From a checkpoint of a small transformer trained on Wikipedia.
Size: 21 layers, 6 heads of 32 (1 for keys and values).
MLP neurons of a small language model. Each row is named by its layer, matrix (down: output weights) and neuron, and shows model dimensions 0-191. Each number is 500 + 50 x the weight over its row's rms, rounded and kept within 0 to 999. Numbers have three digits each.
Before each neuron's rows, "fires before" lists the tokens most often just after its 100 highest values on Wikipedia text that the model never trained on.

fires before: "\n", " 0;", " 1;", " ", " Candidate"
L6.down97:484445521432478530502536494421447494468583505546538476447569534466515411474548539521450531495456468519466377489593423474453495457574489491518565421554521528449423550455469468478548570439554445534522486550442553459473519553435436527545471543554497653475474445422437568611479510439583575590507516491497515593543527500416550537423516410471500508512509510521444472425482538530482441497599555517504465510508482515554480541489503509505493559517389488533517491535480606450497553518562532509457630549488624582432552492495535565488529473566497505417516526594561416449560487485498552550

fires before: "\n", " to"
L7.down507:480597563508558375435518568450645485519446489496513500547489566496514541463534491461444488483502481551476500596476478481465438615444528435454595506471447464541459506480573589552468523527484591425441526530528418529504514498510580517481430515533579521424492436510474472504523540485582436502436482404486527524586540478455559525470489527493534497543482482483515613504521563472546457479412583473567432583535537551571443455530560544443549568487469528462494569624539553593549537473491505520508528490545497522596460484565526594496465542570521588522485429569525584502451403436508499514

fires before: "\n", " the", " to"
L10.down74:435572499554404505472557488566473583479514497524451601454470483505558560398497501412578473610516549426590483541544555521567474465561414586469464530537520393539519472628460533557509438539579552477561478452477454429552573535592514502560480500529590433490560497529470481545540513458471496484515486481540541493454526554420406421525467528496585428523478558470560524519506500506534551490415421526432509490517399490565537554487542527512527485505387505473567648596472481577555473516509481567458500548468475500471543462483559567521503439507503492510593500501518532524480456410485548466

fires before: "\n", "ust", "ones"
L7.down172:429636545512559383467475471401537483493473468563446457515504510548508456464584441488439521478488464462450515561447508473504480581477466505360539551439484575475443487496636503493559541548479554394452604591529475448441555482486535537490430576529569555537427377531483582516491524574547540459493441527539497487483490477457511481532509480451538457518450522551572559496532514504576458549528528459529386485570546508515513477490567520532538508503440465549464491559484534610503594450454497537569539477529494495470500518549573561506507475489480597560427454507447531518378382544532538476

fires before: " |", " m", "–0", "–1"
L9.down273:510528618492452537564478450503461514515441469425537458484640493493524487458537490491473527553482423431532598515484532444516533532429479485530502530459558570534417555513434452469490445516488457585550498442496514547484464501396483441540440497456575495534462434538413461467534462405505579471510427419498421545574631494487470524466510522439482510514474587485518509472479505486504495534560460622598499501544443548542478515523408512444475401470551491494523531572494403405519514515553578454522527465521489501428475545541424462486571455569587449398585550421539427513506572576535546571

fires before: " |", "\n", " is", " ="
L5.down428:429521492538521539528510521416429551557535386512478403510517512523545484537435530488410471510488494549511489478451565502453446437481494427482474515621539513499490489384524482607501461475435445552594482563570531454504510451478446504592561522481507521511488520469482396444439445579593429536525453506545522443530545457476470476547430559457538545453483497537485600446647470526435453514499559358545453454563540492554538502568393555477461480483494517544551499442535547578488556553484549549478435391484524421415573556497541490499562450477540551470535512440542517512549533448468574454

fires before: " |", "\n", "/"
L10.down200:483443522490526448504419510468513564538489563539483529498576513446535464563435495476551517582493557518476454547505505523547507488543515508531449488554491431571435439432538443481561484445501413465488540410636508479451464600523505515514528513528507441447476511477475474590534539379607540600477451364553455550526475528554481426554525539456455479495451496503507522496576546473434548389561529519601419517390524372565538507477521502484370460530462471433561500446464503472503493451570462532538532513521585553533443495544528414440490523549515553470526487614529497501520478544478376451

fires before: "\n"
L8.down696:416572522419494471525495474469520437505539596515574473628541487506509356474435466453596463511574491615525429550564501552463611471597580531448481508495469433575551534484488587549470450500521493564472537493527416510463493551485472549463544464510511534520542456490550489506435527562428524408490402482525484454506509520477513497491556510439562590540498490518431501517584529429464478457514563535434439484418451464554468490470536459500503451538503588541397426484503438417456518594549505511486504566485571410527448482523563420484508465542424610571430512502533534473465405517547474527

fires before: "===", "|", "-", "=", "==", "201"
L6.down680:512553485470568487659518595451569519508500494486416526532536499447542540488485583570467418578481569530467480567470526550429519508488566570471549464527400389479564466551419438527468524509552535467464497536569553534477512510472530490527509516495530442477574459405535440407508484461465474563498515520530569463526598500539444588418502617451472465500509479562547472466423468432606620484543497438498502521452630493462395535546455538499459514403552584452404498533490499548462517514521476559436487451532526488382476530483490496499470471519509408524514443514510555510613502492492533499

fires before: "\n", " |"
L5.down576:395444441588513502489508413469530391487534547411499425515468487555511470601460450501415597588464526440454536487427538528448600468521491473460533486453511495527485521466503456505578497546426562476561461423503398410515501500483467557562464562486478519604482473466473498518525467555547495492515386479534557541397489543475533544599459557478500586471558518497478524486522568443543514518511517391612521436505557478574534391512448504554489414442446536544519545451448481433496490503366522486583451421499483580482508547511512401476444458452458487439505515489443518563508537530458572483

fires before: "\n", " |", ";"
L5.down230:491481478504482547490523548402506514445537440429456520532474482523507491452491501505566501516525406485500428594434566434530530523528457521474483572474578445481486448473632515536420501501492531452513495575625528606526595507549473474493489621493567538461498555477459491469481553513531509455483484395525519548596447442526552446489515480546441487456634562450576545466546506527459488548437531440400490480502529467482482572467490559547430474547550522643497552439449354473432473507536432533552451472538617409424534561525509485507500525536482476561519449497483398491592518468500517466

fires before: " |", "\n", ":", "ently"
L8.down510:536442558515556486461537617487496523446403429570509596583589537485446471479505539388518441452438556566527555487476476460406553470515537508541484549503469512442517466478502454423471621450492506532368580522523555436419478549494619478514484493467501452461552464543497480538553505460484446533435526427496533534521497484394502490451558507540471519551522407483630511462524537503462476452460442511511552545468500513507464513449497568442409520575459587419504472529432420533487589501550471574516442430478621441500484416466516495422542555575539550489460508562492505442488497503537567428

fires before: " |", " (", " as", ",", "\n"
L12.down651:597533414464567469535485492589501516499553531500449513466499593515467567591486473475525564427502448531577532606495546578421502549597547438572471446491491534560520619399447442462502564499468448455513430578543461430515431543517463616471472523454529481396421454477471520579455512519531477403519475431487479479440518630615527516470470496452384549485508538468480512553503519458383435532538584555529484483497432459507437532492470418555589440492552558589447554462442525519506463527482459503500485516544511464490519517513467542485504538459465519535488491543513560427544402505486493440

fires before: " |", "\n", "i", "–9"
L6.down389:489532402511594440516489418447509568509515489472429528590519622452570604517492530455521548485454631498460506457428453553560550513490536535525525522458610548536540457449506507573581488490473563483482573533444506570445543504508589528519553535384460538533497549516397492446477454565601468488545503541428524417488523463547430517477490627554513523449514553553515485563471474520528519444434428560528455436458565441480442433543590477416514517528497517474505513473501558577541487492568401507505471448512564438515545423562484464477443560585485491537453485384501508525490505512526421439

fires before: "\n", "-"
L15.down3:569473445520522517574424470489540461520492499450461452529481536489471520463548541412576410423545515572493448537486558549468547578607544486472473471551491485585525478423515497605503500534561493478471463504446521441442567434572392403540563564566417431457518448543516452670520496507512492505464426498547564474506566536550445557429444487506434464493473405485545563517568574543465442569483505554543477490386524477466451531521527485602466463542555432426487488486486378515430553463477421488434440466517470481423453471488522451524468551503540495466501436473462602534576520496464487449

fires before: " |", "\n", " was", " and"
L5.down261:472552461522460460465579497466559630536451511509525484517449450438571532576436489471490555520456453605542490535513529564416524546495488475487454489410457522498473474483516526561491468492530453403510428412505443419524543506486589481490501519478490564615517502507469492472490491523524455491516482530470471537470534491473473501446455448526475431468547464546457583563447509516414500488569551419544538500462429408537527374536494545620534493452561552358513609481512478523453551489445388510473461453463451383483582449569465464542517474500469401585520407513461474476479484526642468429

fires before: "-", "|", "\n"
L7.down272:531551548519496383527486566405582490502470431467547553509452547524547621510510501444401550446509531562474462553503471451435479469437538543495505457466533447494514469482515544479492509502510495399508497513419530533509408487452528517609512545570513387453498451508417511437502499482549495447466396460535518555583572471494488517457424554589513568481546451482574519504522522479536459504453483553454448606450442632540460452490606517385494578489511525501491552577521578537460521471505452503485447510529498606509397453573475458475367435583473587504531467565523560510552536493521493544

fires before: "\n"
L7.down691:529540607596601482544484430467568449516511462464480454545448500566604530523501435462415526503477473537553512536481376463499505565468497522463487377525474474431517446505472571459520589565448565486475446515507441522535536559503511532569539520488584462449485456542355496399529548440486459504404495459470540478594511411495396604455619522587520472507543453498513572493438510474560471505446404539539455580536506539598479489474569492420514500501461537504518593509534502614576502443440448509494494558502494500543486466522474561507481522548522548549444433537431534503435536530542511515

fires before: "\n"
L13.down608:484525418442541490568492459563464531434524539543490564475558533491481480531520544545589547513586520560566443469542445545572446460517456599579493467468476482557529445487536509555528520486408404517544441417453536396575492497503469498505477496523428529426499483456549518621508573512502513471535404542554499558536531480508533500483505528538581495564515366525496572426536581486409386499480449585503478488394499489474521568483486586498510449497519516501557494534389549496505502488518630466515418527590487525546573577483523387574471496447488490631518465571538443483548490495497529563

fires before: "\n", "-", " the", " of", "ac"
L16.down694:425484498421470446523499486432442425475486431571464393588554485505467530510525559411471515516560459543637545527538461545517536526594559495518487433387516495471575526531569442442503448424481478447436596486408484506490543469507521494470569565496513459494454371488507419510515471454579480481475386481486528477494484607482431431481496486532468545530367441458444554495489454523525588476541471518459439494426575475456474566472466524507528431463549508482532541522412477537424562477497476533466422507588488518550470495488462413419490611501489504532550439556396416468478440489490494469

fires before: "|", " |", "ond"
L13.down721:486462525494436447495484449511514453531462499574501444462504530442434521582466430533419500497506518510457501406493461572411485498509517518488524467497489541479542526530546413477502499525543521516541563533484542461493500480531520525437534508560479517565488602462438584508518500548523503462542535458471441496522477556545485453393520450609425423559508492446449534438426477516451606495525542418541470463545536581424468491494473472511548550428506546507520573423520398504534519538513529509429547579487444468391531540506523524573450491540354553553514402537555496613418332590418625509

fires before: "\n", "-", "The", "===", "In"
L15.down756:531484553537500521474505581468532504600556569522527506532435557447509530456515532512548497495498544573354379488498480542444386512551528496525469529514495495482584518522500486407496441461553496530432557470563512515504497515494478457581487495517525489540463498435444426532591535541475485470564493526456503549410441560458446519535508456459382509534488401449366457445489448488447500442573459443550418557286473467443501524509491517466485488572599498508502526556537427523554488510493555454550454573502520458508506567542482557531506538426427546569459465498513602537535463439586578506

fires before: "\n"
L15.down78:447562466454524450542533525493508468464599456459447526565494459577502561505468473489517527427583577586551583521563459615461572461471436552573485517578541467440552495479502522436537550442495449535434524529623534469497587525474511366523487508541435649416464516512478459606516459555486458534543515513506497576477523507523518524533472410611529475515566396482492487493551470484438532468599540497483477497348498461537455435483542568518487509482544499459502503421455521573482555478512462515498580567546493539476478463458447374474477527508516530527517421524486513575432461405519458548

fires before: " |", "–0", "\n", "–3"
L5.down342:517500488451445581564452453579584533450541508480494422594496468569499395479499519427507549517458460457488533490439500566530466514548476417426494631477479508519505546449563510488506549534596521545535543556504465555540487477526473511514456590575480450569436532457526429513508477466533526578439476534592553576454399421487561528518498513464531545455514473496529508503517508568520539521434512462502527518447558485448485540447382485527393382550501562527613564463496437472534521435465573490536388490477498507441548592535501472472475604555465395491519504434503456599573628485530538504

fires before: "\n", "ak", "ed"
L8.down33:466494557586582551500614497359553513446607541442545435649507454392460380428408486421466495529522525559427476467479491500519502540568498640455442454461464505578481565526525527391448462505544595513534428481473394510452506599477492469450564503500460494560513478467513488479532502442487568509416552518523502573488457492503566484508616478418514530458517504503492554511551537462462527504536551487496491411452475525458476563447489475427464577495587516479510493524493460469437530482498479480480492503515569492557525436531530455497531449459462426592468505521509506441583480460556579432

fires before: "\n"
L7.down681:437557606515508423445494523452609514489443472500460545483477529525475505401577449529432423430459446473454520480492507458515497553444538468559493489484453432545475504544558452571521553477499577376541613555564413461449565483496585475380404441450640522389565507505512528506487524458619477413451470522481417595454498504488518459514504476511444423458486452521556615468572448465503579490557567571520461543516569522505458515486564541459563481475421447465513510519502546505529550463524518519544518406430470436523553476476548513462550472520409573479523471496483554449475475471518504484

fires before: " |", "|", "8"
L5.down173:509485566552553465526562469556469482443459565466546554500471475466548518508495567473412439455529539508424546514519458492516527547464564598439524392496456470467558514455553452421547515561472497495486610467414533522531439541398497583471414519453524449511524459498523504429468445459433549503423562497484378571502440449490538496544501525544465547525449559440439425632425563451510468491441462567530498535503577499488455465532620550538571474506530470444515512475439442466540459446465525479524612444601490511547447517454580456553462511497549540533509590637417423460452494541463504470

fires before: "\n", " 0;", " 1;", " 2;", " 0"
L6.down418:448507537499501544557599482556435458561527506561570489510520548439535553472524508478433490426508482473535491488452563554591512471480471435512456438537431496481481551484484431443504480470486497558486468440517553426397427648449462498496451542516547501554426574445479599521425465453431544509475551518480601527542540495389591446464551530476503458427424483521410524428457535500365498496536515498459478588489444518562462502460484561481574570443527366517574564557540491475531602484486494556457459553382442582470485478445450594467532431581518527490505543490449462500516470462515493479

fires before: "i", "uk", "u", "o", "uz", "ats"
L16.down718:507450482553506528517495529454504495425517496430489478452469510470498473526491520491597476436606463513488466422507402468564540498488552464583565545481640542444530522517516596498579520626490505417511519550313506372511496437470537490458565474455557475466470554544473500471485472488387505501529509525566543526536461524534511434462531499459489476475504545409576464483526509527524563512508572457509472496518423532506569515438414539515418418480433491480473509471550592579458411515567510479624510515415538481438521543512513452507566400531591454462532417468499476483520408522587534549

fires before: " |", "),", "–2", "–202", "–20"
L17.down64:433482427482403550407481414526562568492441527542516560447522433500505434591454461530504510513474542494461537550523429481489564456505529528507523522544375529517612492482574521548454497593487560618489512570519407398477493555512499504455557497500486423482497594479560441581552545411546446483534565432516510548522472488520399537456526517507534375566472483565476486481454534476543489365507532531579474470587485519472484483514464495499590420500604608408551444544489490509463494437462498478475474501484521524510416406505513522506419426515462479550402585555545477444513513484505501532

fires before: "\n", "ist", " a"
L13.down189:485523456508493519571511489533500518517458453462564448565453431415552552542484555456502467558466558456498434540601555523581462587536490453441436493521568427513518553498483475496515426534481404462548416489536464541531530428508479427500466536460589512580508501482429468539525537535595488445476426583492521499496580523509597469564497560480483545441500548502520543515572555538542490474459472438551536464535506490565478645533490491505558471506495514461556524424528430427656553507510398592568572553635492486521521520415559528567438454525547441524522435549474536576460483497532623523

fires before: "\n"
L15.down270:502470428486509493522444485556433520492434449542519519481528521436498459469537513539647518472557466548414578461464439555411441533563450558511563491516426513553618430577559460505529528454598477402549486501589522455485506496462552538577479488527500532537439495555571589479536575535448550552543543480473543520474411485545533514528435508511494511501487361430507487474601540537459595485584556428506395521333521623433560507488533526500481520574545448594471489449431524486514459513461559539538440555539471527435462471510454547497475522479499534417484466522527494553506559494455498519

fires before: "6", "4", "2", "3", "5", "7"
L12.down54:499565492597539547484558490446539393519530541517497382504564469498453546532590487560415513504495435505507569549464457552410471506507468552481445546460442423408529501461559472511591529552470435524525558513466571567576481480566464554518422493598441539596615448557528469580589544610526496493472488475547588587492534448500510568499428498519566545500435494437421498418516513515414496470484436579446508512438496558551558561443473641529481438486458428508486488503469505508412495501529547496555497467578477498558531465473613525479435451463463497551535531522479549450462470447462523523

fires before: "\n", "ad", "ak", "ed"
L5.down171:550503503446493547503522536438462478559426454581499526487526481489441504520489513518582495513491467439578472460475621498556513566648490516419482503414480497522433525578538485540450511446504602409557465461503458540414609497577530498512497515478531489518464482532521507589557531502529509485506444494494456467494517449525476429477424445534554474546544342510589558430397577400487541487548529439440575510375477461498549468420506524563433456516473519559513494489505470457453489510479439526457495510526430411574510473606460445478514494549460414477456355525457494589503508423534546531

fires before: " |", "3", "5", "2"
L5.down247:498458472477477551461507557465599528543477415485518549502398493553449554489522551453492568497501568517526578563502372427449476560497442561505567511527529599510463382439434477520442453554533514505415549539542473627501534487497460507522524526426484515382634525502526476470416541504442438536483481447461530421526458531578460503457565457508492407482502557450480481513614519542561450405450512496482512423535555496428516481546616518494482475476520392533528511433618487463518450512460425500513504488461648499510500446490495565459477499475554525532596481453584469516549478498536536493

fires before: "\n"
L7.down618:475617555491580438489460558483513439471539433525500497574479543479527523457485420480424535444468388519493547520434524490457447541510450534429560507466510490536528466547604629399518485455460565432492565534508417436533469438546476543474451569534589511498515363472464484539442545462565483565502473457472481552519514396512519529537525526558499453530485573448530544457516472468541516526510406519556463594543579558531444516587553537418548596387488570462487454557532571493508507448426521508488514505505418519575581504506571522519523576548472503548478451601494530568403521490570546483

fires before: "\n"
L5.down429:415476521498529520622529470584510542472509523542524492525497481583482429459429434447455485552562461459501496485478505576434490505559490444459479556559519621556508556486547486484601528531435579519615523445445513493569469485457493530559495528586561450650439489478459413510468487461566542577458504581561597494478515364466521527529474486446468515598560402530568557408438508545514447530495456416488480478460516552527548478529381584496422478504472527483599565460525458506539519457501542503479464408485422467492489542514506453505480508449435426380462505484496546527464564508524486476

fires before: " |"
L17.down615:507518574458478507476569436456573545524455436475473530479648598523478596473467545572556573473500593514452576516466429547527434479652447467576491437494500444543553459427528557473517510517504534490539434494505460515543390453448563480568414427593501502435425553512499467463417460443456466499480550508501508445488395529493414476593543515426450507489471543526565504490429489538508534555520496436461503545394434495383468491506404464517500468495502474536530566474508466552488385510495584465606499545480489451463527538553507482545496502485480475588442551414520480471500599527513495507

fires before: "-", "\n"
L15.down422:428518513449479540552546581472521542477564565504492444511481449607569491511455496497524473527561536427451477555587500509477511555561436497495520464569471511545553522475444549510557503585515539525535472577596482531460503433519477500477475409485467448545522476512569531599529446391439512507589428509488505484426430377576455499471486405538547604487461555552538587516476490554479501563452506470436429564513468419427467368595513479468453483448479455526541489488510520552459564482544526478470501504521579416539592466486452383566462524509547588555513394544540499481550400491584464520

fires before: " |", "ister", "ing", "3", "ard"
L15.down337:612555504471544492475505513487495477615518522500478557459543511525496519523504589462447450470474471477494536550465467527502530495521369533515513442443550514478450544490550364415539408481584431483475467494615437484575516556518548430506497500623505462532552567488514508486518517524458477492482454495440505557577438456517396506542495464517381548525528556461607484530517396517500520583500517514483472480353511485586508447508446475491508482513519532518592506473474414532458513417402473468471434467419538505487517429394488445637452500533506504596552536490507567448513455453594451443

fires before: "\n", " The", " In"
L7.down133:440531537522472459538405529545503460501552434475528447612570463463486499401385422516532440540464481561483520475464415462431501391445551543461509439574538399423500470517510500526405492533453508476515446479452467512465541524555536435452499511476581497606470548521445471466471534460573485538445512427492540404419440526473472441522556502544534538486563456417540416455560524437535431511367478550441490491515598479471478612487496531450460486398473447456494513449425532542443466482511546463511429432480510556472411471566513496524548428560476512531508455471433544470474595571516477595

fires before: "|", "\n", "==="
L6.down404:536522532502448581496514633568488537592478552549526468552528531536537545429514505593487446511471491483490466584550537618497501479541567435480517468558456513504531519456492502455469659388552485490410552552538578571490494549461514515500495455505468463437595509435607454443524533492573464543499534462541530409455634523464456504445571582439482477459479527510464494513495422515526586501470559475509522598484504483469408428519459538484506525464434502568433621627530482508449485531500572576408528457501506545534450463425428548489562414479529463456528542488556524487453533483519521475

fires before: "\n", " 9"
L5.down756:569559514552446546501529483540501469500480456553491477487528539548448460506445499507490475486547551497539502454465523542416389571530461435536466540496485418492464458525544432549528519470436578383613456414567515618455558475480498527531477469511525425555507469510476484530477524476496485535550557436579499393560604482516453501544456509439490481575446412498607576570431516475501501566436512496513573553435601569472568511518414519548535488481404530526451518493430569516457576469523586572522526485453472418567491498509461567515435417416500484530496523547475604473578508380554428550

fires before: " |", " "
L10.down266:536589600559530508443492399427412501525440532515492548451439522502549491512525406454513521521482423436512558495458586500421554424444440436474376544515537488477462619441551419534555544465521634465595496490435587534432524446549402503488463505423527476495494465490545489499471522457566500442487523509463453514439508569500476514564451483452500503487488533506570495476548496417476517588504489486619495439614500534415501496392516396560509563496560561545504475591519429466507521494501529498492539521488467548373537569466419562527487492529439534512481514432520453526413456537525485518

fires before: "-", "\n", " office"
L15.down502:428448533528437564563490483545514474493461503429436505566581463635486454464525465476510480493639565472478565455494558528480545602540534500538524467591548537586538470476474456550496448492411499478549537526584505445509529517424474558506546439485523473496458525481516450533394543416519450419547480370459407472465430560510452495505427534505466495457452526442542559510548523416444493472459535568438480528499583490474512451533549509500511512504580370414553592409521467556428531569536450468528485607596513549448493521511482466421424543456462436476561462512528569491519532508469513574

fires before: " |"
L5.down491:558537476508438527434462503485615447468480442436507417566417504656481410532532487365424561488531449402531577529481359504510436506561465441512564634566546487552425451473528495505500483515475469507480513514520470611507475477455488527493464556440542456468509479428520459510485500538524458549486498551516539571453417511587486462451534477465563571480432513532571478474597468588583451523452481470562540535483576501425550532491473483457462457554476459507549444433541498552547535509531531486564428432444593563501518536477506470512479584456542460522514495437535450553613543546485537501

fires before: "\n"
L13.down178:399482480477489485403476421524496581517487450516512425544511541475462396481527455438507432536520599577512573490532534569555510463579530543508489475416478543505501432488527475525557480516459519511515502543495559535564542434459527433530487456588402497457490474535527447550446466437477509584516371450537448518475596471457520557504492526591525482571451377489438484502461573443518497518561505570492477360517519462551582542428474529515503470520465544424473521469442451487512624482368650497523473509454464474409497493479401455542560524464536438509492474564530524511421457487435552478

fires before: "\n", " The", " He", " In"
L12.down744:470466429455464583605468497537447567476465485546529531581481521544497470472517446498538508513585443563554486471532409558465467468464531509540571514561516522578529514468607377497524565555475379437476452408451503468526571471403520473462387455451504488532496510511527520490546553452540536502451473542553468473482481539411445473528379454470516537495534419527497443497567496443494483526547565562504404491351518464531494539516569498430470461459563444477493550476411526496537492427408585572516363490504445497488524552509436529561507579583515485569589511531475464514568460438497456474

fires before: " of", "\n", "ond", "ect", " in", " and"
L13.down701:468522486506516391495506525501546482482515469514457460448523393453393554581447539529447606499545567501456483510464512467471479501531472391493582422536516473481495512548569555475481528484487405489536529492443526561534530568561474471518437563458420464438543532499470492527479586566502465501548489501512483520455542496549507416470482417517510537446585497494439513511550529431537495435462548437611478627550485399492516469550453547454535579536429520437479514377533409464519553583467504521405598506487533547430443440558551494619434425383542456492475537537588529466500482571465508435

fires before: "-", "\n", "|"
L16.down486:400529484424480562547531495533546503562517498483572544511554516516535483496489549449568555399577542466526506528527414541528442543573516481467466416513393461643645577528541519495538463524493575443475567483469542477510449426506470535459511609429352469487399493535505477558494600453549426475502460470524480519486507529495448451407541476495483476528537527496511603510526497483545552427439497515533554536402477487441514567592541514463515579428591514496531513481531551492412474451482411510479498534524592570520512513591503445530417492446507468564508541526550532516510374509540467510

fires before: "i", "o", "uz", " S", "u"
L17.down617:519441514516513463514535487487511562351520527494508467514510478569457572531480499415551514510623533448471471436514425502516504419506551512469574532477384550501505472466488447515479537535435450505503442501525560385511576518428545543467563488428547502463475452487461508490459449492499504502506518464472541470522573552491529611470553370466552523619494584436619473497489494488490473519390477556491458497718488462486437503480537477552365434474479590547490543498466577526467541531542487451498440488431495532518529494548577438496551492506557550551494414504530400458547505476555494526

fires before: " |", "\n", " ("
L7.down202:506547499430444502595524565465432584568425417471489532527560422486501498523533547379539534430568480500507527515520555567563509482500559512477508578511448477439587539439481542431499450398573469552530534462419521427468425437489548499563486621568430497529505593453462500632481482481542564411524406432528465563506445472522552482530486480473497523438510451475560437508524599558432482484512455509437405493460449548497589481506440536575442573462599539553527418552505493462451558533520531489417489564506505454500580508543542430535516393457506455529519551504535532489551500494434502504

fires before: "\n", " The", " In", " He", " A"
L7.down557:443499430600563529553504550491537493455435475459494562519498498475416542561408518558470406490450542510580518474538468410507510373524474497430453488522539534469499490497581581446526486530484549485467497507539498509599495518502400534483492570457508481552463520521474531527499538437545511572589523470572499427575541477444537498535407553404526447516570517490572440514497531532480437440440443561468517587611454491466492462516489511472533519493520533429479632583563512405522447485538460470576570449570465484483392487539472431448469507598520423456512476516512635464551460608526566437

fires before: " |", "8", "6"
L5.down312:480546495503455509406474570503552511495466543443467507519450433485461511461463559420524457492440553536582465530532483461499568470453494540460458442446530512491643456553543543464558562492576481497438491484495449565507455514444546496520509506412504347490533517520467441472470536491502494476462435497595421549527428538503502541475544416615441577508554538475454559562640574468536505434498549482553447488578482454463505591570572466616550441519572565464440560461529445502438509456527426486531531499544493457476459507472456455522528506467449534530520333558455346514498495471483487481

fires before: " |", "==", "===", " and", "\n"
L17.down644:327557421443464462531580543489517496631476501488515501506473538517498606505518535493545443507584522482427550467477430528510551561467439603488485436554572505425476455445542426407534528447596467515529493526469602456458564460473452404577479500443549504502451525467494492473549440537453598528501508515536512442553537455423427511462549545545501420428591548502502518528477522496478557454493445415541598539559501506433469527510565518490581607509471507532539542420557482438491494554517457577506394552471488502452450518399471510552458418507413575477496519430483469489497501496543464544

fires before: "1", "2", "4", "7", "9", "3"
L10.down623:498550490539517543548557452459522488484497500574529471442506533437491445507577479493394660472539492410565548536552474445404443517457496471472579572459525454407506467544539530532468457508539493461606525510490513523513621470447470497500429482496458494661588386540533526463476472545512499446524521513485512548608612532501476474574578515523478478544489498501488459478464616503531515537418553538528479563503544515498514436547409521569493531399520488550413468601524500538476439535543509472411432510501559400479386471464437498449559493561441468583491525433534471482504465507517532541

fires before: "\n", "|", "ed", "se", "201"
L6.down293:540494464592567480614544598572570506517528467442385555460510512530418528449514554556427432468532563442561480564545622563399496501538483511450511493500422453494509540543442496484423566480573470458499481521618556550383521498508512492477533515413554423552524468455497442480484455558501516449375468553557562495498608544478512503449422484500485470527447493523481483478428475523557531446463568487483596528384549510430497515537528521547546544451569526447454475436469473441409548486544521515440490490478439484431473495448491479545485437482595452507515480519527516484630534518439423538

fires before: "\n", " ", " 0"
L6.down212:512527424530470558543493433434482453474451522602531500495485505394584481455493572482475554447429535423600438483532399446535504458490532467508497421595466560478427563506460390506556524551576536553421473562495511499512497522420592563526535552503517567508495510430415605472445539479562621575517490477537476463541471574527481522425515489516495480466459529449545492462517509446574512492516542511521472544494454516552594656481507620536473609471489438451492461544556486467569516532489508507441530576580493531565531499473509551510597460532493527442414550489545530469555396451529460530

fires before: " |", "\n", " was"
L5.down618:529458503497574433652523480470484602496597466476464419555491466416625468538449473562507521525495455518486441466508546601510443447505549441499446506487455457524475524407478516527481463481475419533602458513548550406534505562561464505539532530508527612596408499481443480475469423453524551603505463456523590408527589408356512466553437584498480509486517464549518569505559455528417464533489508453516419509457527507523519472506356548501413506474514550536571500481464507540495554491492543538518438464461475443429569513515490431495553423547502502490460578508547507506505508499534508431